Weights of a small GPT-style language model, trained from scratch on English Wikipedia.
Size: width 256, MLP 704 GeGLU, 6.56M parameters.
Architecture: RMSNorm before each block, rotary positions, no biases in attention or MLP, tied embeddings.
Training: a variant of Adam for these matrices, 10450 steps.
MLP neurons of a small language model. Each row is named by its layer, matrix (gate and up: input weights) and neuron, and shows model dimensions 128-255. Each number is 128 + 32 x the weight over its row's rms, rounded and kept within 0 to 255. Numbers have three digits each. A neuron's up and down rows have the sign that makes its largest values positive.
A block is one neuron, or neurons of one layer that tend to fire together. After each block is what it responds to, as a language model described it from the Wikipedia text at the highest values.

L4.gate337:161166104175081106145161070102088087123100125158085099134137181151122089114119158189131107122124089140122161098163145134163117113062134152175065132105081117100123093154123170145116147095061173147178132125137166155126162131177136090123115195157142162132112143164156166152129123117145120103168106122100167098134063164109114132124084123106123134107147154122133107199121204148106150081126
L4.up337:183164124188097105187199118112097123133088123124077113167143174114156093120126134116165109120149135143122114113140113133167122125102150092129090182090172089089094137064133153133088168142075199118131132129163139134139118184179196092114085100133184127145136128107166137114111192152212142154136123081123086108097084116140081101128111181136073104133117176095166114137130181153118154073142
L4.gate456:100138113106118122134128109081089129063142128082123098130121172099138091095150172111086100189146133106172084142128127136087165140097104133117104158139066111088073131168159162134134115116098128222121115128107099131224066142181180121096173165149128171121117150152126118083071101139125148106078098080143141100090027115178132148141074122145155137075140129134176116164093126140119137065131
L4.up456:116159091144114154149090082162084146065189115139140142136123121151187129073120131169145103168221169107154125175097132104077123120088117130148109123174176117131123144133156161142139118115093170211090121138146114109125159109088122102090164151137153162105087151129143099127093180129169138147146096168126135066098074188173117113105083150124178149100156171124112092168162120156143170160146
L4.gate469:109112116133111116136101157089140116157118144112111052131116187165143107137177128138126120085077124119126178075205144110121177170144159128148150143162154173098152119126130126143157121133108166130125141173129185135137143107132154149118183130114081099140120108163114152103073129160124137097093079119176152140133057119177180139155091154108138137134136159159118044139125149136176176072121
L4.up469:172186071115113126064185077105100130111119136093188124191141147157129086161180115065136131085137129097132168139159177093104171115100118137110163133150107117083140116101216136151150121182088075150147108156156130085144132047181111102081178120141170135187102094124151196145104095132204130159135095104091089147156098093157143138112179149144084124072121142179126062113080104159132088080136
L4.gate622:083139136102148116179191132124077113119132117100129147182129149149052153105148130150193146136102149111128156109128163231099097159115144126099061136074114154119127151104111166050159124119114149117169102089180154092189159124092151141118136149149138137136126117130101130145103139101127104099125085159113195094103036146129117105121138195164126117161126055117114145129098132132135053157178
L4.up622:140147134189078096182072107065158186108146095140117120089073199099193120137074115097084139112157111120146100154124139086150143059113113129150136140180133140161184107138146075178161156100126090106151160138111152109095129098175112134118132151108121180104126161122187150149101132124191119077098147083139030130105132103181103141162062142097097154061117177172172107168131149172125177120125
Final pieces of conjunctions and function words split into tokens (b-ut, b-ec, wh-ich, th-an, thou-gh), plus whole-word "and" and "that".

L2.gate292:147126134124167109118088107126134110114130108149061089160152169105100130112151113160033153116097123092180137090154144096106128094186141082160141152164124098130125167157217114157101111130121170170157149099148146073144189106075128144129119132122068085114160139125138169155126127148169113069142185167089141138130165128178203169157114137080102195113136073089088094141154151105107092148085
L2.up292:176174120178139124130126189160108134137134100166117115105088141168113106102131147094113150092118145137194149121194131120027162137157150136145129165176103135080124087103146134174092104148121072142138157112219125124116143182150155114099147074093158130165110116143162195102139152132157113084125107116114131136133120089172171119116096155119118149115134118125072118177172128061137153193138
L2.gate333:134167146138113137057185189083178070119148074147142144139101165134151124120141122134106160148175085131121129132126105148138109143154150207130112144167160070136125107123068127088101121140113121124130116134100165089168113099148136104103119169146134126112129101125111156138136068116049115025112154092212156158115091160144094160148145115100113064156146148144112127205156191102079061116101
L2.up333:079164120084102125129155126090077129144163125105121115111097153172119032138168142083058115142124123105135180137179128136179128146189111109114072135166121155077121136097133103137123139113078127111142179098104139103142084102176119142184124128157167058089149120136113151111095092058109157142089119135158104138107132166103097138141116110155103160103139127132118109207163125102160089095091
L2.gate374:117099191167095126102154103052177111070155093108118170131090165131092166173149107161160144174077146149154147134116108165108127137125182128095102108125138119079047102122166132145081147130144141132148112107146176111087117164131159090091095055112176133143155094154103095176101169144145082158131150122147137116172086131137181135164056161092121144148158109154171130130076160153133149183104
L2.up374:100211133127137128153146093104089095076150197067157120094084116157109171135145166146062154121196141095102124107117119147058068154144100157147105098159062126109135128132133197168088145062150171105130164061102129164132118138174163076096159131086083085126146155142172080144060152134118122054075160126127133135114120118170173137075142115163152148074161113120094137173098104110106165191121
L2.gate414:109150095102097170164164085125142138104168129110150178118077170119108170133073067120076098167144176113142102113123163132157101135156119115144155160145178081150137109128076098114110107112146186120093140124171100101108123149142147122098137098149162122103153099156188157166157106139145134115098174113096169057089143158096149141164081134104127199123086122079069102080097177150113045171144
L2.up414:119171094134127170151170135151184134146093125058059124151079102168151163086113130145121108135131139070123165081158099093155205140126145097134101063150135143090123169071152114140130144154115134120167119135158189092163129124090120162118045101096137091154188080174142085174096122179109120168110170141179161158105150133096114140141181092059102144119130137054143142080127120115109143148100
L2.gate459:079161120157115171151166128098132152122153195102077088117056106123113131096100171130150130122184156199141121128101110120116099133186116190140140076179171131128128145144133085155041095128113169106105209127081090102152148111170096083170116096153141118177115067121112161117101119156142122112072185117164110123135086115110167121182101084111144134144104139076116116152087170174160097111121
L2.up459:135196142071147136110118072142042095111166142091106136166108173166161086113122122073149091119131104134156130100140170158097128166154101111177103103126115105143115171112118124143130104058011167101087116101127105115136149120165148096130134160153128085155219100101133139134055137131193079143113145171145165103143112136133127096106136119113130154150110103138104101151105127190182093114098
L2.gate583:123114089176166145100070097074141113116160130105122136068102121116052177103145091116091099119172109108151181101175155142143139087125098116122086121159142142104134133123069112137113131126161152168104144090138124128122107138122068160108060146162114139123105173127100140141146099133090083106125187118161114116152144153199174142137078083127112107180119135142090127161168140126110101127173
L2.up583:089078133171081091147106075141109123130135133132130170083141135151152110133101083091113096114184150164165084107155111103149093161111150093148125097170117146185106084101133129106077154179151127071173142044089101162124100126122133129151111058109164194132143122120113108145109081151130123096126176085136130102158059142105122124121067102150090188145126142100075151126140110138114125140152
L2.gate668:113086168110094100132120125122118192095121137150118186163112129139083132121128121127122060153172095163140072115097147138159143161170175073097140086101150131145109145107099129116165122116114182146071221141075179106116111117081125105116096075067130108137148124128124122129124172133195170141078140127093120163121140162131158137089135122162107147114111158103095143176085144146043092149183
L2.up668:141164199173084111137141076076163152090070111123137156119025098103115054181108165127083086132124123123133085134083141169178122109137128151137144100115122142060170073104101165179086131131130159114093126119110192137148074203090162073110100095125120103084179056133084134089129117120120111121106123150164122093162134142172110137105099131076138132069158148112162128127140154128150117117146
L2.gate698:140164152119134157136193091123074110094143152111179107152146172139097123150107139163116101126105127107164125142169081178139100123071087140122174098095169121083141156137102157148111106088149131159090093159151197168126174193119122086118140108153127139122118149097153182171085099189143085157056148164157126087164149137168144135142108092169110129095138159104122097177159123083133141131120
L2.up698:130133192141165123140152130109165162092101141146118187102119189087089048116153104126166070127128106106138108127088134074149103076129066068190148100072133057150120122142091107128137141132124081186059110067174161106136151155092058103167100069150129115141149153113147173145100157110184135105150149159096131116186162089143127092116095122184079159104168208100121097119114099115086154058119
The closing pipe and line break that end a row in Wikipedia tables (match results, league standings, filmographies, charts), plus rare word fragments like 's and est.

L5.gate147:095084124117101124088168101097151064099119156119194069135143115143062125093138128199117158209099144112103130131177062163183128165163121167080119120096120131117083181111153170123114177087179109077073128125148148155187195128160158102108126097145181152114104067092081093160161107140061162084069105097150169158068072128120151141171164081111123126135151074155179111136121203092081127100143
L5.up147:090094125179171138100135162077112131163200128124168121158113156143125145118152125124096140135141107119129200162152078071086129107093157104137144212070163149134119099065122114132094141098143199083191136163093094138165066170148099160098161163172149052128117105142158156144133097102143119059162125181108105106144129097147070109148134101125065118102145092106158119194203147125145104100101
L5.gate592:104104127202128174111175100115151117152208208135103144060146057161133137143082147160108135114120074111127090120157160150142118185122076129133120150108080125125153129130110126140116124061164126173090113094091104154104112132160120158133121171143166164040143119145116125126130126138130099122099062134093111045122131122120115095148108027129133174127168088139127115135171190083109076098148
L5.up592:098152150089140126091102139096146110151054155124140130096140138145119157137122132090097190144150148056129132145169119133103123168115125179142101132090061197083082131154122137073181082135136117051143148148178168078180096093142166121183139110151146130121116133144096149107113083130104101094100137139173167140065109088142149132177116124102158117143095125202156166107114168095120080117106
Word-start or mid-word fragments of words split into pieces, mostly the prefix con (content, confuse, continued), also en and at (presence, indicates).

L2.gate91:081099103133189093133101189161139114143163162142106090116158134080055154110084115151128099138105141104117201122101164125178151069103056140211106168085115157115092144091086105087174145138175152155111079136169113106172144132100106116161173156210179104092116168106112108132171101115134141111129110138120195175096174111111178053156141122117170116085140093069145097115130161100103119145167
L2.up91:093119116146142120155154116127148126132132095186138091096128118140118134082120031128104151108171056106097155141142152083171087134123118145144104179160108132138111137139113093157126149124146171163085104107132118108187128122116146102103184119170151103143152157072079208158114107153159103093144144115103145132123136112133151099128144075125124116121121106106075063124165115109063098056129
L2.gate184:107133079116176206191121066125130101156130162147114094104154158126126179110130116157111108174137131108100089104152189103170153163113121118173107171119136079147107138146118136119152071094131117192076082079148097150127150136138117142118098150145165142144109128140188130197127156128134138156113164129135142101078126154203177145168168089138156123106082106160109093151123164178100061120134
L2.up184:121154157161128120101158135149157114144152155174159186174102138140142132075127051101163111127102148187123144134154121172177083143165159139144137085113119153161065124093170128092137093195122169140181110103190149076126130101121117103108089088117076122110110185156174126139119164108155133170119160100151100145177113120147123124070121150155075145080203122138143148131054097180066129191119
L2.gate208:093175154167187095135148161171113055175162176091139067145131118149120162171127141119124104155035143127089135116157136127134188121092158099166103145062132169128130126178119132118129150061176110198136131125125159147190147144111190143099114149138141132129134147130109148194108126156122111165091118135156161110110093129126147112141134107119170146184117147110139101107141145051089154094142
L2.up208:111145084180186070150157196133166068161145140130130114087128123132165108177156129142147167088084171157143145108102171162120150084156132080145067116071151169115139118116115106174084153084175133170119118146110134079133148111140101149204038148141147136159088146147135144109109130111089125113108091131126146120137052172116097079126149162179119138182074186124123102169131158082121139132155
L2.gate277:149075095204192116130076093182094131085120081146097125078130079161143152104101182154189137180078117129142176135110099144111205096124122119101155198111106110125128169164199134104114128088154130118114105129103154104146131159124144125155113106116072130107112144181128065156105175138153118136132042141158120149110108128148129119149137106097085161121065097131134132167143135095082130160145
L2.up277:134134148198150103149155167135133100109175085142165146161139130121179129081083197111144123111133117105154135182140140092129167102130131081145159214079063098163118137107142103067110167108137147079128125121087094124138127121188161170162125108085188098183173096117099122199117099098159147150208089170130146121132049095115079115093119120121056115104072129176159097203159121097096085147103
L2.gate309:149078078166200111085134135135180065076138127132089077163122115138104123092122158176122179142176139081111181154143127191156184144122098152128097163110158137083179127146108065133134130133168167158123117142119140067092104089078143147130140146148131073103127148148149115144066105156136087087146110163078139094119110118177155133139176093214116123146177077118104155099179125082105159164171
L2.up309:109107083125140129143124101097088153107107119121114077139087130198164191158135115160173122179155167124097153140080123163148120176070127123156072103106131109084127130160162128140170119098128179135193146056164118190158165114161060111115114082127181153145150141142096101110122180124093069190122126064125090129139105140157136144119152120093152146157104081154149171107125159165084128124170
L2.gate547:134111144172128069128103144148116073134168130135154105038088141197090151129138115127142094159094074116107147142091141125215123146129070129114148226169066125158093130157108165119092141076158130140077086109107115128146116155134117079168101151139160133101152114116093064135163134147129078163149160126120159101107094116171141088166134091099095143140126080073120125185151139069098153108147
L2.up547:131106125189113124174096121131135088121150120107130122073112069213172147130148127122146123170102089152122103135132089144117120081191136123104107154131131135120077076202148141140115136046137141148117128091092158152148120176125083110119101156107169093136178086122113103155084111131114097163118159141053094121135053087145174086135179119062143163120146089133127122178068154140121187156113
L2.gate618:160079115101115083124143161125095080157116189156100125080133146137073084109107093173130134108131128127145159112128104158126157152116131091126132104159095138099086090159153110149094134133094119173086161119166155076184157139157150112164103126173142127137082083133111141140151170227109145136127081135187157149108152076122111179135112102104083137095158082061161068170098137095092113052139
L2.up618:098115056173142137133096106126121144162165167127091140113094104214084051181123078099172155121125162159101136089114185142171177110100125095156105126126101082118159120080091151130103099108168145150102091091160066115186133134153118173160131172155120110199106105143170125219132154100142081117129095153167124117156120113088131089108147115147064123056196124105118129159139100099088137116136
L2.gate674:145085112136150145196090177153121133158148156117168135122120136117129105058107128148130088157095107154135080152099141109109117116140148209169122145172105101094066064122161106137144172065104100137095138120120133150146058130131126114089096161109228180134141137118124119117054131158140061121174115164147138105137134091176127103118178116110142091119137124096097117084173142174120153119093
L2.up674:104047105138153110151113125126115151162135144068154141083108125134087164130117113120125133118080089145159072155125142110111154159139106150146083164147128050065168105151129156140117165081096122151125176140128065174127142138138160098086091103171169143116086160101155149107118086134121063134141131164188125186145161157112164163170103089081069139108123054117214152096163136132119175082168
Word-piece tokens ending in n (n, en, in) inside split-up words, mostly foreign names and places: Zoltá-n, Divisió-n, Peders-en, Califor-n-ia.

L5.gate80:070149130106134140099113126125175103098121155156140108154090131136094134179067143093151107159202161147109118141089105180117125159139157143113126067093108136140117132125191124137094188188159100134078110153167116133122123170133185163108116155171088126152131176145119076155156103208104072143183126072133185147093151137121111107160161103160113186119142106073094129120155136079127119118114
L5.up80:146155086072164220126109119124058093156126131152103135124074143152106079094098197108150105094179146167126138171114140207096136113161081187160124130129131098146111127123089149168134135106145065141138110144137131119140124159110117101126109153103066094148137219137106104201127121141100140142117104108130177163129130107147097122140148122156110132097185143152161090174153112083169121070111
L5.gate216:169172124169149177160149122127102139153157092147105079116149115145094139101161198137135102113137092135164158112168123164130164077126085133117106124152184061099144181152142163073075106121143145138196120141142157165169067156113127156131149178127044084107115156140104154124112159155145124122100105186136160132096066080156133129155160149153208158193102165082126116077123154079112140099119
L5.up216:109142160167157155119131095083122125099162088152057073147161171162153077078112156130142130094156168148184176187143086208178169116119162138156107097139187099127087108120201187122110092103124156091148131133114187142168121163089111196101104132140105159112093128206118155200124159192088121058134112142143130178079084087166099111154111124171129184160142135127173131112130178096108131136132
Word-internal pieces, usually ending in t (ut, at, t, ot), as in Instit-ut-e, constit-ut-ion, f-at-her, and attended or into.

L4.gate142:077091132144138069178097153164117099101202103132103122162117138137168211151120117159110132120162132123163155135189089156076160222138131093127122125123117193160141123141215044099148128159171167183201071114115103089126192120151127182115135132103078098127139151122071125166123143229143099094104149130144161150116070178117174097138133131132153149126158141222112129177117164135162140154161
L4.up142:117121116089167093118076105134089153084175053064096107091195108149202145102164124099076132148151083143120132123082121128190116154134156107124110161086158115124106095184122110119112131107075111183153128175089135132150117083168121111113105156141096081085181159162119157120100097136134149129140102110076104125092120184147126143128164152068142120109099146157144118159118135189112148121118
L4.gate211:097117113124162115092127153131109134143134150128164158092147117158124125157079180150138172209180130154132121166162158199171130178137122127123103095156156097112080158163147082120125152171081106169146079113116150135144134151167091126183084109166106118075146101137106090195171078102139170145140081114133146136121065108116077162202168107114147125180128137115125120177100165158125141116105
L4.up211:157131099137157106157119170168127117149183117143143130102108146168146136086087162057141131183148126177155098128178136159118150144134139137098114197146156141100062157154055139116101139178096155121140108158127133167141156158189096140171151106104154101088100116154106195200166108106116176089125135122110137129144115085150142146149109152173137204182141111130094122188087123168095156108114
L4.gate551:101106108149113098204162127142043100160113135099187145110156127133156127196131125155097090167130118116202107113120149077139115150146119115144095109149109153132059135146081098112107167134108134106130152181087099144109097143176141108145145138095159078089148099144099110123127124086114165109153120100097100180135161057157089111153135072158113125131128155153154105126165125155081100197123
L4.up551:113111137107127112190129098139073123127095133151150131179155088168080163128068163123166125168136074136139121113111131116135136062157127098071120105134139136119156115098161148157180146070070156166165180106134112147141138107138144124043119117080170121176153190068100111173115130127123145106197123112119083139101138104122132142118157094099135133167150071171118143148144163140128110126133
L4.gate692:106083094199149148138097167237137055152097188080103112153112124080140189187098160137128090140111170125085108111155118141190162127081130171141179134113114081123033138182079099113139134130144130134158143132129067130183128141124191166123106190103125097169122138096080153170157120117152149172156144090120167137099161097109120139133205161099167115124173123145146073165164139139123116134123
L4.up692:100143152081097122136125142185104153188159142135164146128156176144150120062105122132124150074087130154076136098112178166181133131152068165133129139149158105178103148144121092172109119125133162146097103101121130126071096128156124067110092088139127127131153129156102142127102106134154157150114139110104129127128083113164083124096159160139159124104171149106086133114083106147171127082096
Short inner pieces of oddly split words, mostly n or un after an opening letter, as in k-n-own, D-un-kirk, Don-n-e.

L2.gate36:160106127110179152079127117113159107160120144136154090093085136150081139146121123206186162179116082175178142136133160148107151113114131146099133149153081049100196153154134154128092125097106149179156120094220174098176131091119157186096131123137125155118067120133119168131120131159143080121115154090187126140114103145137120107130138123206148137168079120139136082167135186126090102160091
L2.up36:107135109123138147065124163141117128177106165136091076119079133114077115156103179148095170093151147168141122148122119199106105169115105153154114192102096092065119136139091161124099172166083132082176110109136142126129125114106154131096142174119152156197083126102173117076079168184117148132184102113149170225118083080094166170152159147127087135113137096098123070172089142163095141101163
L2.gate39:126124092150124184174136166143138116095088097138085065110164177048154219110151114093086160112098142139130091128117149133100103101132137132089148188110134138166163132112113101143158133110121135140118111150123158064169104101151143189164159147128141140102135107081146123151119147119081157108144113123124170150095099097168172108166117197123176110193137116157105084160105111148128137111070
L2.up39:071170097112111204190132102104132145079111087103129155133113152093114077185194052122116109076211143087113098100102107155166081139088104144118099142147130034124162147098140143114134080173126130170080169125215096094126118147139048075152156076188123125130115151149179165150118141152102117120131146141130132168093167152112101093160118148159153192143112157158140138102113146140200105148118
L2.gate329:095170151117086147107115143100116111075169146134150115193167175107093123133081193118123095148166158044142129189179168177165118141174124106136092112115113106156099157082130120154155146138141183145173103158134111112115149114107124143075118136127127121095160100138087156191128145200102114164113116133161140094079082157148095102108152121120104155156139081163133146139084134171131130108078
L2.up329:123141108140157101145146104180146122148155092119101148167097187109159104069133166096109119088153104214118117090116123084105137142157087201165125199127148182123161083120083090121149174149087128087118110125109154113101124055143107126113120167107134107104131162100123112139103177124104171100162099094130105223183169071180156124134139119119147140175122117087107108197195087140115152184137
L2.gate343:195141117132164125204150098119104112201174119156147109102176159170120081081177121111114095135144093131181140135158189113105151083130115064156131100204163115134117132188172111125142161158143177122133138127091089099155140107077170182093121142134119152157057154091119142175086124079152163156133134121116128105081161079123124117109136143124143136083098132164152071149090141092059165132169
L2.up343:146126162105124134148136032133194099106087185131172125101097152151125125142088147127089155152176144153072173064129157102079075099112084155103119089194131161121184141086159125111090162125080112114141102092109071143158170110121151104130165123160149158196134133115158107094104084078088089137103069164116119132162119155191189131146069154144096093133078090130156122107150111052102148138172
L2.gate403:121163122137113162123107106141144101124124138185131074170154151107111139124070170121082094155147103146104147155091136124123086097131064108161080169119158078127146156142107099113166162150098155126123091169112087122129093062159126168168103103144087187100083073125129147124158139067105122172145052138078133141140069177106143170102091137096119148166105134172138031177135116101124143106073
L2.up403:161194093109089154128105094143100110134108120152082132154105152146107094134073163128054112140171155095138154138059163168074115137094083173152118132115150152093197092110139124181131129144117121136129177099096133097154102080100111125194118111100093160093119100150062106158084165079102077160124079196081118168154120138145122096101087169114159162108145117127101085149086106083128142172052
L2.gate456:151205134180070172129077129150129076090160090111118116163131169103140097107095104147081079099077131138102117107159174148188120107131160166132128148170108108160154096178101106135105136135119206162147120154148133073130100139115141075118171176112134195127138121116132123124134117145094063145209153153141141151150142093174129164101129143171108163140175153123135088238088116115159119141119
L2.up456:190171105145167112130115091153136076100103121104113050163152138170145136116158127150107172085133153135093147165157051083109161137124092147131170150210162169147201145213098106073150161129105118110088123176106123128161126117121149118160126078127141129124112137102120110088152105090109112129144138159089124079120127127083155144123093111138138130144150102137137103135116146107188214168155
L2.gate477:153160147131154117133129125053065071123161218175142114151150168102168181137171111144145092119127166124110243134141118175119069127073115175191156156156104173136125140136094107124151064143118101142124160091134091128126150131130144168118134132147148146152004132102111138114171098105103098120121088170114129080118139124106161128150054148104137143082125145107130097119089206181113155141133
L2.up477:107106181150087130124093114092122130098156095139114105183133126169153114157110149106152141129087128140155116134102172111152099131137198107130081150168182122110169055128173132144157104109145123135184081128128152127142193141148111146159106077097161099115184144152126119145122153122144157164115101108111122129167125168139152150119115159103120076094087190170171150159143153129157158120139
L2.gate699:134162184189097154128184110180178113133128159118111103107074131136125093102093151145191116135110106146171111151174146142128141151144180156111150127159149126154092116108136116155068151175115137124129186137136072129160154111116154121150141114168143132150120150178160099109103152171130140147079101161181166111115117104160123077146111062158121137092115109152130152141215116097111110127126
L2.up699:139116117109116156117102181167136107159061123107125101179124149171116118072073202105090128145124150151147130181086124157075098158142095140112166152109098133115158107119110168123146094188140141133161114205107094159140171140104120161109128125119149089183110146103065078104064176141124123163131151116086106141146094131093170149133099140110217114204085091129110148143147112086147166134122
Mid-word "ut" after o, b or f (out, outside, but, future), plus " that" and " he" mid-sentence, and dashes in year ranges like 1973–1989.